Weights of a small transformer language model: width 384.
MLP neurons of a small language model. Each row is named by its layer, matrix (gate and up: input weights) and neuron, and shows model dimensions 48-111. Each number is 50 + 15 x the weight over its row's rms, rounded and kept within 0 to 99. A neuron's up and down rows have the sign that makes its largest values positive.
After each neuron's rows, "fires after" lists the tokens most often just before its 100 highest values on Wikipedia text that the model never trained on.

L5.gate1475:58 44 25 45 45 26 67 52 56 74 58 60 84 52 53 70 37 48 63 38 61 23 36 61 39 47 72 48 44 17 38 74 38 40 30 40 63 56 49 57 51 47 62 56 23 57 33 53 53 48 60 43 60 43 67 56 31 58 64 58 56 54 51 32
L5.up1475:74 61 48 58 75 30 60 47 54 36 58 61 29 26 39 52 53 53 38 50 40 53 47 58 53 50 46 43 41 35 45 54 52 26 28 13 31 46 59 52 37 59 48 26 35 65 35 64 59 50 46 48 23 39 46 37 61 62 45 48 72 45 70 43
fires after: " d", "l", " l", " L", " Gl", " Gr"

L2.gate572:60 52 50 43 40 50 43 77 66 56 46 19 44 21 51 62 47 47 44 71 56 79 54 47 18 51 58 45 44 56 65 59 39 53 45 49 41 59 55 58 49 51 71 41 58 47 35 65 46 46 35 38 30 22 57 39 51 39 54 47 52 56 42 47
L2.up572:29 41 23 62 63 55 68 37 66 36 39 39 58 80 69 76 58 63 28 66 29 55 40 64 63 44 44 52 47 35 59 40 33 52 52 68 59 60 64 50 35 64 38 22 28 82 59 70 56 26 55 28 72 43 52 53 45 57 55 33 43 36 51 67
fires after: " (", "==", "===", "\n"

L2.gate1087:58 56 49 70 37 70 44 66 30 44 44 36 36 38 61 63 50 37 58 51 67 64 65 47 43 35 71 54 61 50 59 45 72 48 51 55 36 58 67 52 47 52 50 51 48 58 40 51 58 63 36 37 37 48 51 40 52 49 32 49 54 79 58 57
L2.up1087:60 48 29 57 46 38 33 69 78 49 76 48 31 25 63 70 49 42 26 63 54 68 52 13 38 73 27 44 39 54 51 70 25 23 80 68 40 17 45 51 99 33 59 68 41 51 44 38 25 54 29 59 64 40 59 46 47 25 54 47 44 57 76 30
fires after: "C", " F", " f", "c", " c"

L3.gate900:68 61 36 37 34 58 41 50 53 80 58 41 54 61 68 45 46 28 72 36 54 68 71 31 37 26 36 46 48 59 89 62 75 27 44 35 29 51 51 22 67 54 40 69 52 43 29 43 31 33 33 57 48 37 57 57 75 49 40 48 60 83 56 68
L3.up900:41 53 58 58 34 74 38 66 68 49 53 50 51 42 57 50 47 30 36 46 55 97 98 39 62 62 28 62 44 38 39 33 55 51 42 39 62 55 63 60 64 14 50 59 53 48 60 44 35 36 16 20 58 54 74 75 55 55 33 50 23 59 48 50
fires after: "anc", " ", " c", "c", " f", " inv"

L3.gate328:48 74 62 60 64 48 33 45 34 49 29 57 47 41 34 41 30 59 59 44 38 67 60 53 45 59 41 48 73 15 45 57 68 73 58 53 44 62 80 69 69 58 30 24 54 41 29 66 20 37 51 27 45 35 65 37 35 49 67 68 58 69 63 67
L3.up328:50 38 52 49 54 66 46 49 49 41 31 58 46 53 41 58 49 43 44 65 41 54 51 50 32 63 42 47 59 61 62 53 58 71 67 50 38 72 51 67 57 44 29 57 39 31 53 24 17 59 06 56 39 64 48 46 43 67 76 55 36 44 41 71
fires after: " I", " N", " T", " G", " S"

L3.gate1364:72 56 27 60 59 71 45 29 55 59 39 65 44 62 46 51 63 52 40 55 70 56 46 67 60 72 66 52 45 75 91 31 21 63 42 56 57 30 58 47 35 44 48 21 63 20 74 58 40 73 27 29 52 30 31 37 72 60 65 48 63 60 47 44
L3.up1364:14 71 35 42 35 26 54 40 58 29 70 40 45 54 15 51 52 38 42 43 57 55 68 17 46 48 62 35 41 33 49 27 79 38 35 35 61 70 83 59 36 43 33 54 83 88 53 65 64 52 25 42 44 57 60 65 53 44 22 64 47 55 83 35
fires after: " R", " B", " b", " H", "h", "b"

L3.gate1186:13 53 36 57 49 53 47 77 47 48 58 42 43 75 76 54 59 51 57 11 55 43 48 59 56 40 52 52 63 47 77 57 34 39 61 47 37 43 66 56 58 50 41 52 46 57 16 66 53 64 60 71 42 39 50 52 66 69 35 65 70 50 54 85
L3.up1186:57 34 48 31 71 57 57 55 34 45 77 47 64 51 40 64 68 56 63 61 54 37 60 60 32 38 38 47 53 92 43 62 56 52 42 65 27 28 56 38 43 61 63 30 66 81 47 51 41 40 62 82 67 57 61 46 51 52 71 48 46 54 68 71
fires after: " h", " w", "h", " H", " S"

L3.gate1514:40 63 40 58 70 27 26 40 57 62 22 53 48 30 38 66 38 42 52 32 69 40 40 43 50 52 55 45 54 51 48 47 52 41 53 37 41 86 32 44 62 29 38 80 66 44 27 29 46 20 37 44 43 38 67 65 22 43 64 58 47 39 41 48
L3.up1514:55 55 59 48 50 41 61 45 54 38 33 33 59 64 33 66 54 56 66 41 57 52 48 39 38 79 44 56 54 59 49 52 34 42 46 58 34 79 55 49 80 31 52 50 43 42 47 20 22 60 56 34 61 69 63 52 47 38 59 22 55 53 33 56
fires after: " re", " r", " R", " Re", " ex", " D"

L5.gate103:36 32 55 52 73 51 60 31 49 68 60 70 60 78 56 53 54 53 45 77 42 75 50 07 46 66 44 51 51 52 39 61 53 56 57 50 73 27 56 69 47 54 29 57 66 57 24 47 63 57 38 34 43 63 41 64 63 42 31 77 60 51 41 63
L5.up103:41 64 53 47 63 50 73 40 64 41 09 40 41 71 70 37 43 77 48 60 19 72 43 54 41 55 56 58 62 52 28 63 61 41 52 33 36 78 36 55 40 54 74 73 36 69 26 32 90 67 40 58 52 50 15 46 62 49 57 61 53 31 51 61
fires after: " N", " s", " G", " Sp", " (C", " n"

L2.gate1482:36 72 42 58 24 46 40 59 48 51 36 70 48 49 56 28 50 55 47 55 53 30 85 42 45 21 46 39 42 10 56 62 47 53 65 53 46 59 66 41 57 47 50 35 44 69 52 28 38 57 58 34 56 48 42 66 49 53 40 24 59 70 50 45
L2.up1482:67 53 32 77 47 43 46 58 36 40 53 41 29 73 43 81 23 42 57 49 50 66 36 28 34 17 30 42 54 57 26 53 60 37 38 47 62 53 71 51 46 61 54 61 37 25 46 43 58 39 31 36 53 49 74 57 53 30 42 31 33 50 39 45
fires after: " W", "w", "e", " w", "ew", "re"

L2.gate567:53 34 65 67 14 42 46 74 52 22 53 22 40 34 57 38 41 53 40 47 43 43 48 69 27 49 67 41 54 61 62 75 17 54 58 40 63 53 83 42 46 55 72 61 54 51 60 63 63 62 46 48 33 61 28 54 38 62 44 50 47 61 71 67
L2.up567:44 62 53 72 12 63 62 69 39 32 64 51 74 33 60 62 32 69 29 59 38 51 31 42 46 55 49 22 45 46 37 75 61 62 19 42 60 61 59 45 52 28 64 52 68 39 69 63 61 36 46 45 34 72 65 69 67 42 41 16 66 58 75 50
fires after: " 199", " 198", " 196", " 197", " (199", "7"

L2.gate1310:70 38 39 59 56 28 50 34 56 60 75 31 75 76 52 20 51 38 52 52 15 54 29 36 46 57 40 47 36 29 60 41 68 35 61 53 42 42 08 62 43 39 50 28 59 55 29 40 55 36 70 64 42 54 30 44 53 48 43 46 37 43 39 50
L2.up1310:48 16 40 59 43 55 61 28 56 78 78 40 29 96 57 37 53 38 49 57 56 50 37 71 51 55 29 59 38 52 56 33 54 61 32 49 38 26 36 70 53 54 68 39 49 22 15 69 56 34 72 50 45 38 34 74 38 46 62 30 51 35 26 51
fires after: ":", "5", "1", "0", "4", "2"

L2.gate165:62 66 74 63 33 46 41 63 39 69 43 16 31 70 41 30 46 28 50 56 43 46 50 50 62 66 38 37 92 25 45 59 51 34 60 36 55 55 83 36 38 53 76 51 60 56 24 29 22 60 37 55 44 61 46 51 60 40 59 61 37 57 47 38
L2.up165:43 36 52 52 52 43 55 65 52 69 43 74 45 27 39 42 63 75 57 23 91 52 36 46 73 59 65 35 52 56 74 21 76 58 82 32 45 47 59 47 55 46 64 62 62 41 34 50 47 58 49 36 32 38 43 30 49 49 64 33 51 44 34 56
fires after: " (", " +", "\n", " R"

L2.gate648:44 60 37 47 49 42 64 32 44 42 37 26 38 60 37 53 58 40 37 58 73 54 60 61 67 37 64 29 57 32 64 74 40 55 74 73 44 30 17 46 34 36 27 43 58 42 58 41 69 20 60 40 73 43 49 70 53 52 29 36 64 60 34 60
L2.up648:44 52 48 60 40 46 61 51 37 59 85 50 54 59 55 40 59 66 31 60 44 37 55 66 51 40 50 31 27 44 53 58 41 70 64 55 22 56 65 62 66 53 35 55 34 76 65 78 42 35 31 59 25 42 43 34 65 45 52 66 55 53 70 42
fires after: "A", " F", "ollow", " W", "W"

L2.gate1162:51 49 58 64 26 47 62 40 57 49 58 33 67 59 65 44 33 62 47 75 49 48 65 55 45 47 49 49 26 65 50 41 53 38 70 61 49 36 53 71 51 43 35 26 31 35 67 94 34 46 67 41 37 37 39 82 47 41 42 46 43 55 82 87
L2.up1162:57 33 55 70 82 68 45 36 26 57 58 47 67 53 75 64 43 52 41 32 57 67 42 51 42 48 40 33 21 68 59 15 56 52 48 68 38 55 70 74 38 61 43 29 35 37 45 86 25 48 67 35 40 39 17 74 40 38 53 29 17 50 48 83
fires after: ":", "5", "1", "0", " The"

L2.gate1421:78 54 29 83 19 74 70 45 38 72 68 29 62 81 52 64 44 37 52 68 40 46 55 79 41 42 62 30 42 28 64 71 56 68 78 53 21 53 48 82 40 34 34 56 46 61 52 51 53 66 28 43 77 47 45 71 63 33 26 59 39 66 55 59
L2.up1421:77 45 52 54 48 63 53 43 41 57 59 47 46 72 49 44 31 47 43 60 46 49 61 47 32 58 62 32 45 08 34 70 51 52 63 50 35 66 56 60 41 35 51 55 30 48 61 79 31 24 44 52 51 52 54 50 35 41 40 48 47 56 49 49
fires after: "A", ".", " on", " B", "ollow"

L2.gate110:51 39 42 55 79 47 34 68 48 55 30 81 54 60 53 57 47 54 37 74 57 46 60 44 41 67 44 64 42 57 45 56 68 29 45 45 35 53 64 57 56 40 42 59 52 70 55 56 63 24 38 75 33 44 43 24 27 87 52 33 45 66 32 54
L2.up110:42 57 55 46 39 28 58 60 58 69 53 63 44 57 21 55 67 72 35 88 55 91 51 34 42 70 46 62 30 61 38 51 77 38 23 44 55 55 72 83 52 33 56 49 46 50 40 70 80 45 46 72 71 50 26 60 23 52 41 49 68 53 23 62
fires after: " st", "ac", " vis", " in", " tra", " te"

L3.gate847:55 80 38 59 33 55 26 53 62 70 57 74 55 37 33 35 23 48 55 54 44 40 13 48 54 43 40 60 43 60 62 64 57 52 56 55 38 79 36 56 78 66 59 79 39 37 46 36 60 33 51 40 55 55 49 54 59 75 30 77 41 34 67 95
L3.up847:42 62 61 49 49 55 19 51 33 55 55 57 57 48 35 60 24 42 56 51 35 25 27 57 52 41 58 51 66 44 15 42 38 51 53 31 61 40 60 78 65 72 24 69 66 72 51 64 48 40 43 37 41 35 46 53 24 19 01 64 50 36 68 30
fires after: " B", " O", " R", "B", "ap"

L5.gate129:67 66 53 56 40 66 60 44 86 61 50 27 80 43 57 50 35 67 54 56 53 43 54 55 50 37 73 76 55 62 69 60 58 58 53 53 46 40 54 37 29 66 46 43 86 43 60 59 49 59 35 43 42 21 25 47 52 58 38 66 59 73 55 48
L5.up129:56 47 84 43 32 46 42 46 62 56 46 15 48 45 29 37 08 39 20 50 65 66 52 44 12 58 35 71 59 22 33 50 62 71 41 62 99 50 59 40 28 40 12 64 44 39 50 40 40 29 60 45 35 57 68 53 50 51 56 64 47 56 62 51
fires after: " D", " b", " R", " O", "|", " th"

L5.gate285:48 55 49 59 41 70 47 57 25 45 46 44 65 61 45 59 46 43 52 33 48 29 45 51 72 32 67 43 58 38 99 42 67 40 46 49 57 34 58 48 50 46 67 58 11 39 47 38 59 23 57 45 28 54 51 59 38 54 52 69 34 24 54 53
L5.up285:55 57 67 21 52 44 47 54 50 62 53 73 24 49 60 47 30 33 30 58 33 34 57 46 46 44 37 44 57 90 47 57 59 81 47 42 25 59 54 52 42 59 54 26 41 37 36 24 56 33 55 72 34 37 75 48 63 57 56 71 71 41 62 50
fires after: " L", " f", " F", " l"

L5.gate1024:60 60 52 35 66 46 72 43 58 66 28 52 41 58 67 53 40 47 36 50 52 46 68 47 58 35 55 65 39 62 23 75 31 34 46 28 63 15 59 59 34 59 32 56 25 54 32 83 18 67 40 32 50 21 47 81 55 42 25 42 74 39 50 50
L5.up1024:52 71 40 44 68 48 75 45 34 75 39 44 75 23 67 59 35 76 75 36 51 49 31 03 58 60 63 39 55 44 34 46 55 45 55 11 48 46 13 58 47 25 36 67 49 78 16 46 54 64 82 34 47 55 56 53 49 57 36 55 60 46 63 59
fires after: " g", " G", "end", "reen", " n"

L5.gate21:76 51 63 62 43 52 63 33 38 44 54 39 89 62 52 22 77 49 65 34 63 54 66 49 48 55 67 56 58 71 47 68 60 78 71 40 64 56 49 42 63 85 78 34 28 50 66 69 35 36 50 52 54 62 33 51 54 50 63 68 45 63 51 81
L5.up21:76 08 50 59 36 41 48 56 53 46 73 53 46 59 58 67 68 44 57 60 57 53 61 32 32 38 52 81 37 41 43 39 32 33 41 69 51 32 54 75 76 51 78 16 54 62 66 60 54 55 41 59 90 69 73 43 41 47 52 57 48 83 56 64
fires after: "k", "u", "w", " K", "T", "arn"

L2.gate963:34 30 49 47 39 47 67 49 51 70 61 58 63 55 54 59 30 31 72 46 47 69 43 50 70 61 32 54 82 43 38 41 72 30 49 61 32 46 57 54 48 45 58 12 46 48 53 37 31 43 46 23 36 37 63 49 76 54 53 55 21 87 52 66
L2.up963:67 33 70 41 37 58 38 56 70 42 43 47 44 58 28 44 44 51 58 26 61 41 48 60 49 52 53 20 68 30 63 53 46 40 42 58 24 50 70 65 41 32 70 65 60 33 18 63 41 53 23 45 33 58 33 43 53 52 80 35 37 20 44 44
fires after: "\n", " +", " $", "^{", "+", " ("

L2.gate1466:37 63 64 82 48 64 36 61 49 29 47 82 33 60 63 29 20 57 60 41 34 67 46 65 53 31 53 21 68 48 52 44 43 36 39 17 53 39 77 41 57 41 43 70 32 62 82 62 41 45 78 46 44 53 47 55 30 41 54 35 34 50 24 31
L2.up1466:28 49 58 54 36 32 35 39 45 47 66 51 20 60 55 46 42 47 50 40 35 82 62 20 75 29 43 61 62 69 28 33 59 44 46 40 62 42 97 38 63 41 52 42 42 64 69 51 35 64 48 43 55 39 66 65 41 37 42 49 63 43 55 82
fires after: " J", " W", " Mich", " det", "ess", " w"

L5.gate594:36 43 57 33 47 58 38 21 50 42 50 11 30 69 44 32 59 30 55 77 33 62 67 57 35 52 43 42 25 49 24 47 31 36 23 21 43 63 61 60 59 68 42 62 59 36 44 40 28 56 60 46 25 79 17 69 52 27 47 50 54 63 45 63
L5.up594:47 74 49 32 47 59 48 25 15 49 49 44 46 38 48 60 57 79 16 96 71 87 29 50 53 16 47 45 51 56 64 50 78 28 35 49 39 58 47 73 42 52 69 70 36 46 79 48 57 38 53 64 42 25 86 40 72 33 54 48 64 59 49 33
fires after: "\n", " B", " P", " (B", " p", " Sp"

L2.gate452:58 26 36 51 42 45 61 67 62 23 42 67 62 61 59 61 56 59 45 54 64 66 27 70 65 42 79 82 55 59 55 45 46 52 51 26 52 35 41 26 49 43 46 32 34 58 52 44 23 31 59 78 50 52 35 26 53 36 34 52 60 41 25 18
L2.up452:66 55 42 74 53 41 35 67 72 17 61 99 46 44 40 53 18 49 66 57 31 34 38 42 66 41 39 38 45 70 53 50 27 63 35 46 43 35 66 81 30 46 78 47 06 63 55 61 66 53 28 40 34 31 39 02 60 34 53 54 55 34 39 48
fires after: " s", " h", " bro", " H", "augh", " S"

L3.gate124:50 45 38 54 66 65 49 55 82 51 48 53 54 54 49 42 31 35 64 57 53 63 62 54 54 42 23 48 51 44 44 63 00 52 33 36 27 34 63 36 42 38 63 11 44 50 70 50 64 12 47 44 56 64 17 39 46 58 39 39 20 47 67 51
L3.up124:68 50 42 56 55 64 49 12 62 57 60 46 49 73 68 52 16 59 64 51 50 64 50 32 34 15 67 39 49 29 45 59 41 38 52 26 58 50 59 52 46 60 38 51 65 67 63 16 74 49 50 60 44 48 38 52 80 50 06 59 60 59 53 60
fires after: " p", " A", "p", "A", " P", " At"

L3.gate1109:28 51 27 41 39 57 57 80 79 55 47 41 33 73 53 66 42 29 61 24 35 54 32 59 38 53 53 35 54 49 61 67 59 42 61 64 76 21 41 75 59 48 66 53 55 23 57 65 46 26 81 40 65 56 40 46 45 53 76 44 31 59 50 46
L3.up1109:20 58 73 57 43 67 26 56 27 53 58 40 31 34 24 73 45 43 57 58 49 52 63 53 73 49 46 38 38 47 58 55 55 41 64 44 58 34 68 48 29 29 46 25 60 58 51 54 45 57 42 44 72 76 45 23 59 65 51 33 47 60 32 46
fires after: " A", " K", " P", " J", " S", " O"

L5.gate885:39 44 74 75 39 66 48 72 49 13 41 23 09 40 35 28 45 66 79 16 80 39 49 28 81 56 56 36 71 50 43 53 54 48 30 38 65 39 45 42 77 74 73 52 44 64 33 45 53 56 34 50 53 50 44 29 46 66 59 62 59 51 30 51
L5.up885:36 48 58 53 52 58 44 87 45 40 51 60 54 25 36 72 66 42 14 54 54 40 36 44 66 36 74 34 45 63 39 55 53 29 65 41 54 22 38 16 52 53 66 48 49 30 53 47 50 26 54 50 55 78 44 32 52 55 63 36 25 45 66 74
fires after: " the", ",", "),", " a"

L2.gate532:29 43 63 93 47 29 42 52 44 48 55 44 49 44 42 39 49 40 35 59 50 26 29 59 84 21 63 37 65 62 78 48 38 48 64 24 44 66 62 56 57 31 75 43 36 66 45 38 41 46 72 42 48 45 55 76 26 60 68 45 35 63 54 32
L2.up532:70 50 63 62 36 54 35 35 58 55 45 46 63 60 68 74 53 28 31 58 34 49 58 61 53 68 63 75 65 43 30 39 67 37 52 36 49 32 54 23 59 37 68 60 43 58 52 68 44 36 76 76 45 21 63 59 40 65 40 40 71 13 69 49
fires after: " C", " w", " W", "W", "uc"

L3.gate1128:75 89 30 73 88 59 61 44 36 32 48 42 81 47 43 82 57 27 74 42 31 20 41 34 51 34 66 36 52 54 52 81 55 39 59 20 23 59 42 63 23 45 75 75 48 47 27 53 53 23 31 37 49 32 76 55 57 55 64 51 44 74 50 53
L3.up1128:77 39 28 77 27 46 64 43 61 30 58 27 59 51 24 49 85 68 56 58 56 40 08 40 65 65 54 56 58 58 58 48 61 37 67 57 50 61 44 71 46 56 66 51 47 43 46 31 34 26 43 62 50 26 72 41 56 52 60 34 31 56 43 31
fires after: " St", " r", " C", " D", " c", " S"

L7.gate1373:45 52 73 39 42 61 47 51 25 64 71 43 47 91 11 61 33 32 66 54 50 37 46 34 58 73 34 74 45 27 32 66 38 43 87 62 41 80 54 39 82 59 51 39 37 61 66 58 27 59 56 43 39 28 48 21 64 75 53 77 48 35 66 65
L7.up1373:37 31 63 53 54 63 45 50 45 51 27 33 40 44 65 56 39 60 60 31 60 45 87 29 38 64 37 51 51 34 60 55 87 71 59 32 38 62 72 56 40 58 63 64 28 74 36 69 28 48 63 74 44 52 28 47 42 33 56 67 60 32 43 56
fires after: " |", " N", " F", " T", " St"

L5.gate1479:35 56 67 32 63 27 30 51 70 80 51 26 45 28 29 44 45 37 60 42 44 51 88 12 34 72 50 06 47 56 59 49 44 62 46 39 57 53 44 42 58 38 88 70 36 28 33 37 30 51 57 61 46 23 74 52 42 14 41 58 57 36 82 34
L5.up1479:58 58 58 34 51 29 34 62 70 33 32 37 67 58 43 67 51 63 47 72 56 55 42 50 20 69 63 37 44 42 60 56 29 28 40 74 25 51 17 62 35 34 66 40 44 43 12 39 42 30 63 67 20 47 45 45 16 58 45 60 24 59 42 53
fires after: " R", " D", " L", " (", " d"

L2.gate620:44 65 47 55 37 54 46 31 73 67 41 33 52 49 46 43 37 63 53 28 50 89 22 55 51 67 57 52 54 62 49 58 11 56 34 30 53 58 49 42 46 64 56 54 61 30 44 76 53 53 62 63 34 51 37 78 62 56 42 52 60 59 45 72
L2.up620:38 62 54 35 43 30 46 75 87 41 48 40 75 26 67 41 41 55 46 33 72 45 51 56 32 42 50 52 70 71 35 75 57 36 47 49 56 40 72 48 49 52 65 49 40 34 61 62 64 58 51 52 54 30 63 31 62 41 35 58 70 54 45 59
fires after: " 199", " ro", " 198", "ro", " conc"

L3.gate233:45 51 42 73 67 40 49 61 61 27 50 66 66 72 44 58 77 80 55 40 70 49 43 67 43 50 72 64 75 45 55 71 34 41 65 22 27 61 65 44 34 54 45 49 54 46 30 53 19 53 35 44 55 54 31 45 49 41 31 39 25 61 57 47
L3.up233:81 46 46 56 88 55 50 32 51 53 44 51 55 40 62 51 38 28 49 62 45 81 80 56 37 45 71 42 43 34 38 63 45 41 69 35 42 32 46 45 30 41 47 42 52 29 60 37 78 40 60 54 29 22 55 56 33 46 62 66 34 63 20 46
fires after: " A", "A", " a", " count", " sp", " comp"

L2.gate684:66 68 57 49 54 34 18 42 89 61 53 46 21 29 41 41 32 29 69 60 61 37 34 48 36 51 59 30 53 46 69 75 54 58 57 89 52 66 28 52 51 53 64 51 80 48 60 48 61 18 72 59 38 41 72 62 83 68 47 56 64 57 52 45
L2.up684:56 42 61 57 56 56 29 57 21 45 33 41 48 29 52 52 68 47 51 47 67 60 80 60 50 48 45 50 58 56 74 51 31 58 41 65 51 70 78 73 73 43 45 79 37 57 53 60 55 77 73 33 20 57 48 53 53 53 44 50 44 55 79 47
fires after: "R", "W", " R", "L", " W", " sp"

L3.gate1478:43 36 38 40 42 43 67 41 50 51 55 27 21 61 40 49 35 63 50 48 38 47 50 49 45 41 84 13 44 12 72 40 38 53 54 41 59 41 47 45 68 80 72 81 43 50 55 28 45 86 58 34 58 22 52 15 51 50 46 62 46 18 68 57
L3.up1478:73 48 63 63 59 44 43 51 54 26 56 79 79 23 26 55 32 63 43 55 37 59 36 60 72 39 57 38 65 39 41 54 48 73 34 72 71 43 48 44 56 73 56 49 29 49 68 42 76 38 47 65 45 62 41 24 47 47 57 68 22 41 49 42
fires after: " d", " im", " H", " r", " dem", " h"

L3.gate1038:43 53 37 51 35 51 57 82 46 58 56 70 36 40 51 45 57 42 66 63 26 46 19 57 23 37 66 51 37 44 48 51 37 29 57 60 52 36 58 68 54 75 72 61 48 46 16 65 37 69 57 62 81 46 57 38 65 65 28 61 53 82 55 50
L3.up1038:12 34 57 34 37 57 32 57 43 40 68 36 50 60 55 67 60 24 53 57 67 41 33 61 43 50 61 48 54 64 39 71 61 45 26 71 50 66 65 71 43 44 35 52 04 47 39 39 43 66 58 26 63 86 64 54 39 58 70 64 52 67 68 65
fires after: "u", " w", " W", " O", " N", " S"

L3.gate79:84 64 55 64 64 59 20 45 36 58 34 47 71 33 53 41 45 77 57 37 59 49 64 82 65 41 54 39 57 81 70 44 38 61 59 50 55 33 39 49 58 49 76 59 51 33 39 31 60 26 48 71 67 49 46 39 77 47 48 38 46 71 50 19
L3.up79:56 44 47 78 43 41 27 57 87 71 57 43 60 58 38 46 58 64 63 52 24 56 41 60 29 43 58 58 42 49 43 68 43 44 65 55 53 36 28 51 73 57 74 07 59 52 50 34 41 63 73 18 51 21 63 11 54 47 58 50 54 69 36 53
fires after: " R", " D", " r", " d", "r", "al"

L2.gate858:39 38 57 40 69 63 51 82 33 38 48 30 54 36 62 55 36 43 50 30 59 31 59 42 80 50 33 34 32 14 45 54 57 34 41 67 51 44 64 65 19 50 40 69 37 52 47 47 79 45 54 48 30 38 40 51 63 39 60 62 46 45 31 61
L2.up858:42 30 50 53 62 41 71 27 47 86 72 28 43 39 53 65 71 38 36 49 49 32 45 43 80 59 56 49 71 56 62 28 52 73 53 36 45 68 51 72 42 56 32 69 30 21 41 53 44 51 61 50 37 39 70 61 53 48 58 27 70 50 48 45
fires after: " f", " F", " L", "if"

L7.gate1163:41 37 45 47 31 70 39 44 46 78 62 59 49 37 47 46 66 47 41 54 61 51 72 34 52 77 10 61 43 63 69 44 46 18 44 46 69 29 77 47 61 81 50 22 34 27 65 61 37 64 59 41 59 66 38 71 32 34 24 52 56 50 14 54
L7.up1163:41 43 29 31 19 50 52 52 62 45 47 42 44 37 60 67 29 51 64 63 42 66 80 53 56 73 66 41 57 34 44 31 17 52 35 65 54 40 41 90 58 56 54 47 43 78 33 72 54 57 46 87 82 58 53 11 31 69 49 56 45 51 58 55
fires after: "k", " K", " S", "K", " C", "im"

L3.gate398:47 64 45 41 52 47 29 66 48 66 54 39 32 76 29 42 46 62 56 48 54 60 42 21 48 84 61 48 65 44 40 62 47 40 53 43 39 57 67 00 46 53 54 63 54 55 32 60 33 55 57 54 66 48 54 46 62 48 27 66 84 16 47 53
L3.up398:49 50 30 59 58 50 37 14 29 91 64 65 52 51 41 39 42 39 74 45 58 54 27 53 51 47 63 25 57 79 62 39 56 63 50 62 25 49 54 84 75 47 38 56 38 57 58 18 35 60 48 23 70 77 43 53 39 52 53 44 32 49 55 54
fires after: " C", " R", " c", " r", " le", " S"

L3.gate647:44 68 46 63 47 38 52 59 62 36 53 58 72 43 37 62 52 60 31 31 45 49 55 69 30 42 58 42 28 69 47 28 58 50 63 24 57 26 45 31 46 37 71 44 55 80 35 73 69 37 57 47 01 18 60 38 28 36 69 57 38 58 57 47
L3.up647:43 40 46 45 63 49 59 31 68 22 36 50 37 39 33 43 50 45 70 35 78 65 45 42 52 56 62 46 69 38 51 34 31 53 44 34 36 39 56 26 76 30 51 44 35 59 46 64 50 45 63 51 45 32 59 56 53 66 58 60 62 47 78 34
fires after: " L", " C", " R", " l", "r", "L"

L2.gate579:31 46 30 40 40 45 37 57 57 08 43 55 47 29 24 60 65 50 58 54 48 62 37 45 53 51 20 31 59 20 63 52 43 69 68 65 31 55 76 82 50 36 47 26 87 59 42 40 66 40 62 61 25 37 56 44 52 18 38 39 75 75 59 47
L2.up579:55 29 30 77 63 35 49 53 73 36 53 48 57 53 53 36 58 70 37 62 37 48 56 70 60 52 43 56 12 38 65 60 53 48 48 47 64 38 51 28 47 66 57 56 32 77 59 41 60 44 45 74 69 76 61 44 56 15 73 43 66 55 56 49
fires after: "\n", " ="

L3.gate327:32 65 37 61 51 67 65 58 75 42 48 24 32 60 34 28 58 55 44 60 18 32 42 63 21 64 64 44 62 51 40 55 70 46 29 47 46 49 54 64 33 53 38 22 62 69 54 44 59 27 47 30 29 44 35 52 59 21 36 66 37 72 62 74
L3.up327:57 58 59 50 72 43 41 57 47 57 45 51 29 45 53 46 40 87 37 53 39 40 43 43 54 60 53 17 59 44 40 53 68 55 63 32 49 42 89 76 50 32 56 61 55 59 45 34 53 41 54 32 38 33 56 55 39 50 22 70 66 46 78 55
fires after: " C", " B", " D", " P", "C"